python train.py --n_layer=8 --d_model=704 --n_head=8 --n_kv_head=8 --head_dim=64 --d_mlp=1216 --vocab_size=32768 --activation="swiglu" --norm="rmsnorm" --norm_place="pre" --norm_eps=1e-05 --positions="rope" --rope_base=4510.0 --rope_fraction=1.0 --qk_norm=false --attn_scale=0.125 --bias="none" --tie_embeddings=false --parallel_block=false --init="normal" --init_std_qkv=0.0158 --init_std_o=0.0 --init_std_up=0.0158 --init_std_down=0.0 --optimizer="adamw" --lr=0.000602 --lr_mult_o=0.886 --lr_mult_up=0.657 --beta1=0.95 --beta2=0.98 --lr_head=0.0076 --grad_clip=1.0 --warmup_steps=371 --schedule="wsd" --decay_fraction=0.73 --decay_shape="exp" --final_lr_fraction=0.1 --batch_tokens=262144 --seq_len=1024 --doc_mask=false --train_tokens=1034000000 --steps=3945 --dataset="wikipedia_en"
MLP neurons of a small language model. Each row is named by its layer, matrix (gate and up: input weights) and neuron, and shows model dimensions 501-692. Each number is 128 + 32 x the weight over its row's rms, rounded and kept within 0 to 255. Numbers have three digits each. A neuron's up and down rows have the sign that makes its largest values positive.
A block is one neuron, or neurons of one layer that tend to fire together. After each block is what it responds to, as a language model described it from the Wikipedia text at the highest values.

L4.gate199:168122114127122073102152135089107089138140098112135102107136130123185095114119121114152064156127079054087177169114134135102124112181132114129150083136119162143121050124116103132085087187136173089094147149114107093113062159123179101153140108092089099047123168080149156146136110160159099121111191115151162142122165176136135201122103195096093142067090109061132071110141107154099117133159124074163093148118085122141116105157138173125095133108093086118206106139151073087136103131082101087133115131067118147127138126124119116157137157100177147140151157180152078166087120080150128106
L4.up199:146138090146110133157164104173128113139138034087177073104088142091072139128191111109112085139085151090168188121163110092109124163173104151068150143111111115186172137170154131130106131158086100147114174101087150059108092129141154181146153173154069113089105200072145119117139177104136067075098123151093091119123155117071087111127125138178126199079089130139160155069060162183110149143093129129106080134133102104133164097125140127107067102137072134115101169150176142129108127184165108043148095170110169157120148130099144130136097115134152105151132150137135068142109145126191114097
L4.gate639:097108141062096108113130164127097162108110133065199163081153106118134155096104127111153080100158088099077148104134093111136080133141108162097153066157183118126064117114143093080116128147160141051118145126151143098119110133140194121145111102126089160128195167094158108079124163116130112103154106125106176151140136113136183133137080192106113126137154140124151096173148097157145080123170044154180130154132100143127161117167088123107112169124141137075161099115132112130107116176160089115062132141063177090046140192120121088107123106107135116113111176173100118066127103122186106143
L4.up639:133129121120111136149176159103182195098140100107157119102170146143109146086124101085118131078080109081168143132158140088095117179145119159109162141132137129126101152157133124163102105149116148123098124097105173103112092149106128119212096104121105117126110178115129107134102123097119139135115189114138134125166120120137177167116134145127124143128160107134162111183168189158173091184137090156105114140141097212150134106143138100152061117149126130064118118139144156159108123146120149113151109110074177097070135125110133122136165097179113138150132134141092103127131109113146150139
L4.gate704:171134099073126134095070180145161125103099038084219150144171108111093139124118070181165134153120121124177166138168144104143137182166134119090141136078165131108188152047143130137118109090160129124132048100144114112154098083138128133174096138172038092125161097094128124141133136108111152043075124149087129151112121134136143114127148093144113146112133134108149109147162128104163117165135107113116089090124165084098118139157126125098093149121128099125128125119099117145100135129148200048136070166129211109134100116113089129158092122100188187183105132147111040130093145107109086120
L4.up704:118127142099133130147135192150169116180140108201201121103193145168116162103132092163150089138093112069185099112151155113108104119148101135076072090145100158153157197087145095140126172165181158169136144117126103108189123146128138141182105122075116118120195088132120119178137131130108153126133141111142140133153130147162147157135193154130144052150164148185122154114195145105195107104203100128074059179122130128117125127123062175115117187117159124067067095155080178149145123127121169100126096131144104123054122127165149160130168131129113137123147203126088045120092166128074108132
L4.gate941:128069172116155139113119155122098099093147124088118077122087082127132198076170121125165095166136066116105154125069072081133169100162147082115150145121110144184125164173142092152151101105107100093118113112069148103117096152159137173086119092167161220114108188102100127134078128065155085151153113121163117174192141141146176110120083096134121149199132191101140111196155154104149109100099126101170147087137113122134135145139141099177103169093140123134100102170092110108141115160144140109147058127121183084093162151088147092110121108094154113128118100122144110106122133141183126127
L4.up941:115157138135100177090171122145159113078224137119129089090090170090107187097132121154125144066146146139125125068089166133188084117121117149181144102136145151130121153160168071126184171101091138170193129141155107147088101160159096108142137114176070134103188146165155136139144099067168134116198163174137164136128161154157154150136064185153093103106140199132151095169124162122113117121106133129147132088132131112169108167139153117144072153125118143146155100221161223132110199146150169157101068164134150147084133081105106152138127136089109089082156150007077121172061141131090140129
Description: Given-name word endings. Second or later word pieces completing a person's first name, often in tables or lists of people, such as Il-ija, Sil-via, Iv-ana.

L3.gate370:109154103122172156162099137157119122114121156103118141153118122144172062071141069122160058154147128085167068088114114168084121050095171155170136140124119126181095186126143123141136129102193107090097081165094126152109066073117137128063033133103094172104117119135124110101138111097086175120151172139170126137148117117103107098150142118169139142119137090111133153104108148139116090111105090160123144122120145148132138125122173160072124133131133144119091179172122096120145134169152166110106124122101172122134092170174139046131133105112123120100135089145187132118142142141135082149
L3.up370:153200104049091132119107146116090149119120144140112255179180130106159128158143106120135105103146124075141128136143122136169141063114126141152117087034102156147150079149126141090200066138148155110116091126077109219085099125182165157150147112111103161084096184091107111108163109123184150130129159146117099107138087161149104138085157126113133078170110102123110193148119090114142097152120152099134139102080131107094092116111096110108082127123180120115072194147087163098154144149155164005135129144130158070129163149138110138076103118141118159188147114118153100111136142114122144162
L3.gate433:150146119116161130145160167097081102100146136098133114138156160132144128159064117092170083130128095064115125096149186109152074109086155138168187128146126201137111168120137158085095110145124142135141148144096092143135099157158123151147094117131106140123184150174157123102162112152086054132092115104129162200126117145177109134120079118120113133160159168162148190187115144128151064175139063072123136143077130103100132138155127179105147135122095123174143102121151140111143171149152058124132142070114129123151122210149122126170146154052177092151197159139117078134107217135100141091
L3.up433:123092087075097131126130177129126157114093188068086177132077106108165134129146084154108106064149134081206140155113127124153126103147137177125080141144096131119139160155149179135184054090155138143124095146123155122179107161124135133136063089075087178145178138158165125096148106173083134146129095112133178141152146212125131082142151147141115167107139186122140116164160159114117137140102134133125184140110121110090129146152133130126133180162105085076140182090153134121129086123176146116108133087099019135142146120123094158198143139130111135136089092091136134085128112142150146114
L3.gate710:156157137194138182137151130122037127139078152199110145132115175157162159160084098150059172171174150143101134134140107139118111128045100156167125116148145149118074135182167094078135099161110145164170050147101144117131085114150137173121130098152030084085207140123113151087167105212169084119106135099147189119095113126158136081121080116098144157177146059151160099108099089170075153103159108130145097155138123070127096128051101134066122126132137107150110120186131107105209160109116179133166132121092164119170103137156128141174206138088128112094148127133172112122107209089132135079
L3.up710:131181116160162093190103138055116147168125127167169100171119149106128099134085155119124096151133124121144108155206106110097105124083091115117159088169145156114135062169147103058126180160159106132115108138106125128114127088118130102115145169160084134069176166132124112104227162092162123163122167179124188107152122162195143180134146125098120155193147145144152113111085115196193177108099114133147183150116149066111188157166150152100148125084135176103149157173135171087086119202111178073163145153099131127132086134056098172165112122112161144132199178165166068182092094182091175091
L3.gate1115:166086068128155165176061171099125086097136113116138150103109159131111137145125147133062099094174122177159141141151114105157126129146172155140077122132071125089091149167145143116065140076174194145137130199126064158118117101146155118195141081111150132122206093126134132079105137114159108079044151183086111175154156113145135135127101099144122124114114117118198144195097121112169141128099126141114134106090130082109100116114159206112120168110112083127079124170140160142101121123141128093190069126159130110217108164142122193174135142132166140167179119069129109193081129101140159046
L3.up1115:128180131103110117083159122113142161127164074200152135137127123123154173190137111173097076098138096142111122088183141110194095126110123115146121115125119133117115163144176188119122110121102133141151098085146079086115091149112120118159132139140062134144162135066139138113074157087091100158164116121103171103157123158193153083159176145101110174132135121164130115142108125154104094137168135092071130090100156115070126128159130098114152146112115140141126119162078125074101067097159139117154128110129154139112098192126096183159129106122132134205158088076083055116106131107180168141
Description: Comma after introductory phrase. Commas closing a sentence-opening adverbial phrase before the main clause, as in "During this time,", "On July 24, 2020,", "However,", "As a result,".

L4.gate121:115138031125138104125118211103197152128098091189123129140115164109093126133110156085110115140084150079181159132105096111091119194128188128182158080129126138107116127123130104139137139189165127123149139077142076102117201142100112149170116154124101069135120138108134114099101162183100159093122108064098115201129087109126138068119129105096153139153137150168127157139192124100148107116119101178149085099147083105170132128165124158098134162156140110091124127133127137147114132154143160138131092056157169136121138115131121139123045133110176133147092193148139056082133205161116103180
L4.up121:141106116106145093136132201141123173133200132108129111145099095059181115109160107149158155124147194194156113040092127109135092091136193140145090135163143130121168135158144118136117128148138135110100131141117117127103115185130171099064091169149090159141125073176126092171164170114090151113172099113135184145159101095128145128105130087144137129118146178123124085104131101105101110139115177101110203164141178153178140045177186121146134102117103159131096124076108124142070149139089163134175131091148090138097185171197163116140114164112169091091105130118110075110095119143084173092
L4.gate568:115150133133129115077197131128105105087078173072131120180122077135124156110165144137092079112154173150134186081149038159150137144063120089156108131114137134069152105109158151123120122082134127093110167118162085134154151143108159100097116173150105041152119139088108130171141102091194159138130114122110148126118085115140126095160107159140106209149117156137145146123121102140130090124100128223111125155110118128173139130142095120140117060140200089161135097116116139139123129098128168138176108126137177110170175135147127146085064126102135098117163144139124124058101095118151121167
L4.up568:107144111157131077071128058187146139165112155092148091170149127129091129124140144105154129098128148111100123142090137129142139159181161122142093212121120059121161121096101178193140122105113064114113148099156143138129176126071071140145121140061172089128168094164184199140149119049189122124190135099125095182151131135156117113139181155157093074103061113131136143120117108128154103135071163155120072166086113105156144116119085097172144158142176115128162133074186090114104142143071168113089083127106073135111126118179131119155122114145135111124098176124120160117128126137148121145
L4.gate581:141051135133128100187186062138155136151134131156120106195146075115114153178148159149140085152151126109091126116154089138144107107115195090119120159102092119098154124151125142098142144153154073119124132162143122082150113150121153157152119197100101058124197115121116129139144121069151161156158144110107146159105107136153130127091137178117161149126115083095119190100191103185166030128133096140121138100194154105142160122151126079128122161168184104166164091092192133141044123074127160110083148124123114176128123111113138091149130120087093145115129139111127148077111116100167113130
L4.up581:143063179150155131106194081139153161123125129131153111143133099186146160164137155100180126140134162136161096118119169093154138103096173071189108179151087052113117068111140129129152152115101092119084159168129153119137220123178110107097124158111148094157204139094131127105148113125149116169159117140143126113119096163164085134178148129130122157129118115098140235142131097131166126066098088104141097147109140123158162137132107073137124156151168126129170157124165123136098097114185074111039185117147147105127090129069084132143107125125108131120172162122089167130121136124138116098
L4.gate589:135144137160164121041201135174111129228133131053148094179151147095114156136110103133148094155115173127143116190162114169122129172108137133097118105109149127140114084114143106105104147154111161084151129179088176126130126124175123121156078133131107124144166193174154170164108083153111123093174154108116146131105107126124083111118094187101092149129127058145117112128136133116123097102137013146119104104164139083140131127139182096127184172123078131153106101193076141157116143104074124126129131113104125105191140142062120047079156173158184145185165141112101090098093109093132119146
L4.up589:110122149109127082133140107138141161133126162132106132141081105121089125101127148115148132086114148128114089150093107128120151137130149074168109126109065085097136135120127092141109117105122084163099093178144093155181189113089159123131095141123154136191114076135126147202115156109148163104120141147105131137071192150131099088139173170127123111143095132112109167118141165124140106154050103081057043086169091158110159142102146110109185105156158146141152131124196167083144128109135107155114105124127109144092158121111148148121089106133133143137111167137143138147139106177214136046
Description: Closing heading equals signs. Closing == or === marks that end a Wikipedia section heading, such as ===Year-end charts===, ==Family==, and ===Retirement===; weaker on ", and" joining clauses or a colon before a quote.

L2.gate1079:129123035114158124137136151105092094186150114100112143139096184111115106071135186104133134060137139129199111141086146193137094107164072127098168092125067090099095193144138178142155105086101124160140082128093126144109125087103107142129127099158129189100172106130091152118124087051045179153129148132132145188180123095117125065077090153159068152141135158174156162136088149163162093132091093146069135114181135125114102081135110113122096185098129108064140100153132102185109156159123140095108105162110087141089155220150098152139117104079115119134169141155147064125100150112147134068
L2.up1079:170104079104133121171137141116111054141126163107123151120112188147102147108165175108084129088160117121154115139076145154144160076122113186115124061116114179105105193123128158089111126119110112104149084166132104124099116128110134147127126111130111140126142120132104100188138074107095149143079159132123159171147166125145130098089128129140104127153133196153108121149102090136149146115095125144110146144138148076139129090093114162116092167144080114118083138137130124173150169143183122105108075118163108100144141176144128092172104123034124150131089126189146081116095131126063135060
Description: Comma after introductory phrase. Commas that close a sentence-opening adverbial or subordinate clause just before the main clause, e.g. After the gathering, / In 2014, / Although the advance seemed slow,.

L4.gate419:117120053110091065151128166104172093109079101125125088113152091154047100216106104102141092131085099093142181171089117106207134128137154197079127119082106083123114160068172156135161103054150134126122127152077136120112067176092152123109137177118110153127096180065118123102122084085082077115131116082167138101151117112144109138180093136144049131152120160147145088136170150162141152092152161108041140123082200176160135181107098123174198161189064095143138121117098065141100136103142114122086145097111155119062153118121157130166106109112194171140136100127128077147182130220150142122
L4.up419:110143115118120114115167163090148173105117133108154152159111150109165061129163106147138191131143093096136158164089138104109174139172084061145139073085169138078028125158132147104143142110094151118090189113124071086131151118137165151122148074140087154079115146080094188118164094156116051072129101080125168107126083139108152090134074126099111110078136128175134106092158188179112111122153134155076133161090120173197104110071159111091140128183142142119142114168141176125059090113141132134110104138113108091170134106084095049121152160142137119196145169070062098143173175167127215126
L4.gate495:127132123151149100089095102164137155107171073087094099126128173163146178081102062160099131117112093133076135043099155127162159104112126167125107137162123084122093151135139165146097144141094142052101080116135170107115111069116214124110087084107123106141095133089141162118211127078160067149056121106148152141102126121177157142105105138118140100146151131150218108157116124127138061091129126196150103160116114175141107112133114125124181155161196126098069133072129155076139096135094172170088100098124119172169123106150067129168123108080148149124156142111106131075110103109119128140
L4.up495:131136164141094073152090128106064124094130100103085140103146143076169102185143114064141106206091144126154136123125085126119151083119189151085076135136119133132164102132047122164140147190085127131082156111132137165129116147129146154148126105091146152149121148106151068102111061189121165069132142157133101132128127108121107166132091106183132111126109167088070207107189143095165094141133140094146132130089191188110097143099120065132131175131173150151120162108099138152059176125123152156191208064138178133113134104169169150174088062091142142125116124103166159101082093144100137098
L4.gate519:130069103106124179168138135118124149157141110136197085125155119192136147185159089154096143141132120146089141049101142105159134224135148186110145138144157133129112148155140135084154066091092123140124180006106118134115114122164129186132110147116114131123090155108174088152141107067094095131161168108125161118176142141090134120149036140143169102145077149086138049141172095192091054111117101109174038096111126160138159114135123155137047130107092128091122081175105154160169192135163058148134115106090132124197171134181163144139148112122136108120097097107119071110152140143098095111
L4.up519:155145101184117107144170138140154095201080085129168116118156109143163144180153035130095166133094152092137116103107144113209094170086130133184107139127180153157124049180098112103117136123099200090145098114110118128097125162140127184154126097160110123161106169150167057109086186090103086112113155167144191149118127111109160149117177109099095121116111137136163174124158113139154148082136137061148055164143131129151068152189081118166108156136155159121133083160197137139099132148181090057101186127161123106093158194113170151173121136128164167081136109120104114137131134117133131108
L4.gate1197:154138126117131123132147128100061160120128076032114093145117083160125149123192086144117182146132077087142119088089139107125147176144115138121168184127147141104170098086128148192091188030098182119163199113066136118149131138119187148071170177094117123076136150182124123115103126087141143124113124105133135156199159149146085028160091094122072186157096116167141172191115115118069163096070078089094114114137144127138145117133136146196143146094081128125147138123127116167086182095139073111172146039124124134121161148148132111116108185139206089128123141127138075087137164129088195119
L4.up1197:103111101108084115172122191142107165131107091158090134095146119107152104134130171137061104153102100109056154163086143123109102171110152174128127146066175133090146119084102153183112135124085083176139164110140118118169140110135142146158187102132129132108138129162162097126133142172152144120132115098143110166089136129089124127146067153139072127114101130120140124174023117117127116136132160089111136093158126212143103083153139128124114090138082146152120149111127137143184150072121093148130123100151116176105173076155188130100116178083182069146135107085068076125196143165127107107
Description: Word after "the". Fires on the first noun or word piece right after "the"/"The", often the opening of a title or name, e.g. The City, Eastern Conference.

L3.gate61:112132117167142121117109115083162190184162090157142111177175111135171128137179050079068120097097068153162147132191189242157085071131129056143119081150119119210144151117174159143121126111179105162148140171140152141141120089105098141092072169135127142128075148122075141166131182081126095106142139104150146160134142128113122096083165086088178153109150174087096108126167093126172181123119160178091156079102165116090105119123148118097104129172131095126160123119115136061116108133068168144119123179097078119085103116136158081050151167149108157098050059121174173102153073112157147111
L3.up61:148117117093104045122101145141123157143156092133155121149144107149064135186139143163157124152103141181095139115157138101122114157114162134118168148122132130093108067133100157105146127140121143125167090122103107121168120138150079188048107121114150127150095114169090142147090132100088162051165114101150136184089141171093159072114043189119095139117087116145149139092143134139166157180110091092085077177196190094142136095105176151152122135147108101137166132180121147127170135151110144116102153093135170167119119138074123131127225119102120127139137124181070119135099150131087169136
L3.gate842:180211103080100082115101139146150123187173103170135127113118106145149138095114128081160161106116108125136093140157140153101141174115105138161129174130136121203155122088146113170091158093142155128155131163112155084128102172152169138172127083093191089107118130201115180110135166137105126115168145109176140108165152155101152145132129148122140140098086141122179115142117094146152113139185119102060119116118162168141160105116155131094199073136115104161110129125116149136172106161148131140159161131142073104171156099095107108127116160110116114171205157185071064195072182121178155121
L3.up842:149087154172111101102104142125113122136189104127126149203178161195095115086140170160096096131074147148128118064175163117122134146174120119119118087140071119146134130079068142059155107108121117112117127161078169162171093097121111146170176092110087102130168090177017074125151122116125112135042122066133150087140144070110154092099144202157133149155103129125133133161098194095108149175145067124101093096132117102150097089166156148122147065163135126129131078100109177113072112143100099086106119151134145158108073045077084170226116133152107170108118145168094053161113149132113155111
L3.gate1048:145134135074090084121080124122129127190180140142092155104088127141107087123102179138151175138141102141146123115108160125076126123098097064153113172147129130199053179083148096129098130157122112100182127140151148152142115071126095159121066128135140122085173092111084136158134144106082176172177079152127087107174156129078177081035150138107136119114118166110184091164167135099126171118145108167129080103137142088117135142071097097110190136095179130145143132089135085100130098113091148085094142119092154173049095169099119154132120142098104131145124097145131135118031107114150181097
L3.up1048:129116114115123093172152173105163140115144129169124101191148131146112075115103186127106084117160172135145138089126131144109097099099106117179133159162179078121131185098160107118149072091185129100144113092199145080113141098151090128146084161139156126117106128086121091169133166134078099093099084093124161140119160092081191164108116166098098150099110136063134131140121091158125128146077128178138088128153115167087117108107121123135161128131083120069163197108090134178145116099108117137121104122096111215098152166133061091129130096120117114071141141169123048121130113081055131093
L3.gate1163:091124115146119098137173064129089100157063144152157083199108083075056125127120128125143027110139142162078118165215123169080117120121070127115115114128112108163131096119143081074128143126128140121091099094110156120140059084184124111126129129111096114099141105163105128114180136111155111063147128109145124087156157158135167130101122102064157102121077098108106193113115092116124121136109158122130126108153171042087129127167131151118128092180167078112143117124089166060116170160119193089140143184138137111159072150154125160110162124115054108108144155162089084180079147124141117117
L3.up1163:101107102071108105118108178154071098134106087124103124162120117177142161121122161149136091173135166168180128135185145113097123136095100180063128059095147125174113134118149106102117099114154140113134140109146184142185101119143146171130151120165086094147132035166078120153136122121139066062125183168139099072199121150098212150149178106169114110135172100152132162138093177100160148165124125114104085124141088098117188163140123135081118141149142151091129135164100100097126062134076145081112119154119044135066064098107101116145161152112114122149093131126110085120131139068133111069
Description: Mid-word subword pieces. Interior subword fragments inside longer, often foreign proper names or rare words, as in Tim-o, Mits-uk-oshi, Petrop-av-lovsk, Aff-ord-able.

L3.gate120:094081135141140091120087179131174181119096165061110053138103101163136088153141154112165139149124105106103146094135150133181152112136134189115164141124063121110200112075184176134109132130090099169106158088094069102123160096108133143136118065050061133136102182102152108080115117124138190134124134089139121152103109127112098109139096098097111131147173099132142108144106142161078115134103077109111114098136137128195135151113106088139128120113113107135092103086125173160126088149122137131110159097105065121082145121126148144142161165184137154128137117103115077131204142176123151146
L3.up120:107153169146089151129140193147170155110124132100094065127123118124063091114191097137155124174126167126112130125114103102177128154086097160116166148091068145178178105088146130158133109178105142201155139103150095145103145141136129154120153160070114134120105150116141081133140141179120133087164140074102087136030112109133110151186134127085128087081141101054137115151131157145153078156077100091047160109113110156163114156172065097119118125185119130065179052144162134146116097129130106175103175147151114127111154198126091111121132102142100060138140089070067117172165077139124137145
L3.gate461:123128029139124088126143153133086146161130070099158107147136126154163112091148144110113122198126158169149141121081154133193154145132096175122128110190099135100172068166152166072145103138128127129160192143127123075121116107129071175166181100088062141081038153172155171135110115109105099172151142089169201116127144177125116130139164117101120088108124122140101185117105142166096119131159188116178076073194183133139104140174121155122081137132082119127114086135156137148119132062095064141159182115132119133115151121180129096105116116100155130084137117139098107089110139164095153212
L3.up461:115117060136123092114136128164139122112075086065173104148134102117086134198165145115128139154072149137141129092156134117180153133122112172065162178060126111144145080113150173201101119110100090197125151144104101134120138118127087215108138113179092087064096133135129104143169146095098110078133117094151146163182099146051117127175106188141140105138108111118138145134158165142116122143078116118080084177135124162148123123142114177141111120131138123137129073138146138123206133121138143159149155178143138145127169090133177150080124116151155177117188114144085085109094098103136110136
L3.gate652:143126107099111182166146199173151085087100103110115193131162117171064153146117164144099141124123098124212120116142099144151111092069154167098124108158130176107132109198093113062126113186175132136082133114118092090112119103194157133148104101144110161086109122113108128082125064169116147100082132173113144208109141091183098089185130158136071126151104112113127119113129086143148101151131078147160164086107141125139109127149070136147163144128061119086084072102148131124147201106112072138192147080112131118103136118124100114149139140102101146152117127099138142138223128153136101215
L3.up652:117151150133106146119152145181156135119124073110126078130142108135151160162159185117097167115115157105100119131138177114186103155100099189100130108073124140182118142095146196157115140149140114156099171120101175103136145090096147150146124143058142155120072123109142099105123062097154140103152057116111106130103151160126121128211108094133102112114128124211074130042123172093127149124115129085089139136103181146157141124133064097160119147100092128169144063096141075106133184068136094095151154098153099154097136112149118125110140129191142192102103103085069061110143103143122115149
L3.gate982:214103088119072099160155074193116148184135123070160097117103117119108172102118187126099161127059121104149157129126119152124135057069140170145119136136117152140135117107150137087154145105169111121144145132069162122115119133117168132176129052123132141158132140146063142108113174130071194151161124123167127098124113145047121111197151067047072121123123130115171110062180140118069189133162148149065146120043125101142089134149110117067080139113167110114118112121132145168097061146125137119135110179130154079111121134120126130162155116124102159122154123203135098187104101134167147130
L3.up982:130106124079100156099112185133094104131112108104054153202115136107093104118140090174103110101094122145159181086117100164171124142115143098051202129105134184171168094082175186175133118185138156115141062110172106125181162130105104132120156177097108114073091144137128091113083131108093090066121149089137142198158118082118120073148078138142151123131069139128087118122105117209140083147124090118145128133163153139104135157137155144125113136153050105151118122100063083135149201122134063087102165102131076136111145096110170128095099094083129120152123126109127078145165136118097061143
Description: Words after a determiner. The word right after "the" or "a" that opens a noun phrase, strongest for "other" in the other one, also same, most, hyphens.

L2.gate986:097177178110131120150182133103126169117154087168097158134052100079040114080120123141136116107125136125097183084088110085141143138124114125136125129173130089151106146098139143150135141079111142151120149115076142124121070150127079053161121120144101156090141144105162153106154151170175115144150139168160159144188150107122200139037159119135114110108116162147179106146098102123137107152116169104172136127138124125140151148126100094111073158190169096100127137187170146096059190155113157077123105189085150124082138152130151106143166170171134109150102139100165114108136146106135142168
L2.up986:074073108116069102162157105130137169172102153138117136164095086110107132087120149122174087101130151167138200105120122135154120175076020073118088158137130071095116109093082129130107106036130097102126166131142168153119127156094064110185096140085127147113078102142101105137102124096139068086113164172109124148182172132137195153141137129120137134151121163170149132128120132160160136094158143125148133080146074135110122124131134100135152125173217136064167100134101145154109157127159198099127143165114134112063132185098141064179130123161135099149146103098153118071052111093150147100
Description: Foreign proper-name endings. Final or middle word-piece syllables of non-English personal, place and club names, often in lists or tables, e.g. Lah-ri, Kun-io, Alcoy-ano.

L2.gate458:182097115084108124107105115097155115147084142122144113112158097139135107082147134096074103131164139115179157138074170051146111111112139213112164081092107127111161133130138172138104150132099165114150123108134104134092162169111141128163129156152102104112094124095062146144110194099072155190075131123132130123068139141126117124120103098117132122153148152032152161137129112138120089073151195111135112106134118119171131139197142097128116153099119121131125117137129157149155093158137148081082167222119153125150132099129070144169120145134121157157119139123119067112129140176139106120
L2.up458:092113152126141131187143175118134171137096114168144144116078150074046081112095139132122119098100123089175144063124136162128089162156170126123118049112169086135069058175119150104113100157150115097169127109157115125186100063072114177087154107195118147138146090108103137069127111162157061158105135155115221094126091157112097109098119120157124147110132134127118140165114122114172084130163199100164142092099107115150138128110111113173109109122126178136109136145119117103127176133149142160127154165145138118162152114158061108146124128135109128117113102134089149118198130107143100126
Description: Role and descriptor nouns. Common nouns and adjectives that name a person's role or a category, often after a nationality or article in biographies and lists, such as songwriter, representative, composer, other.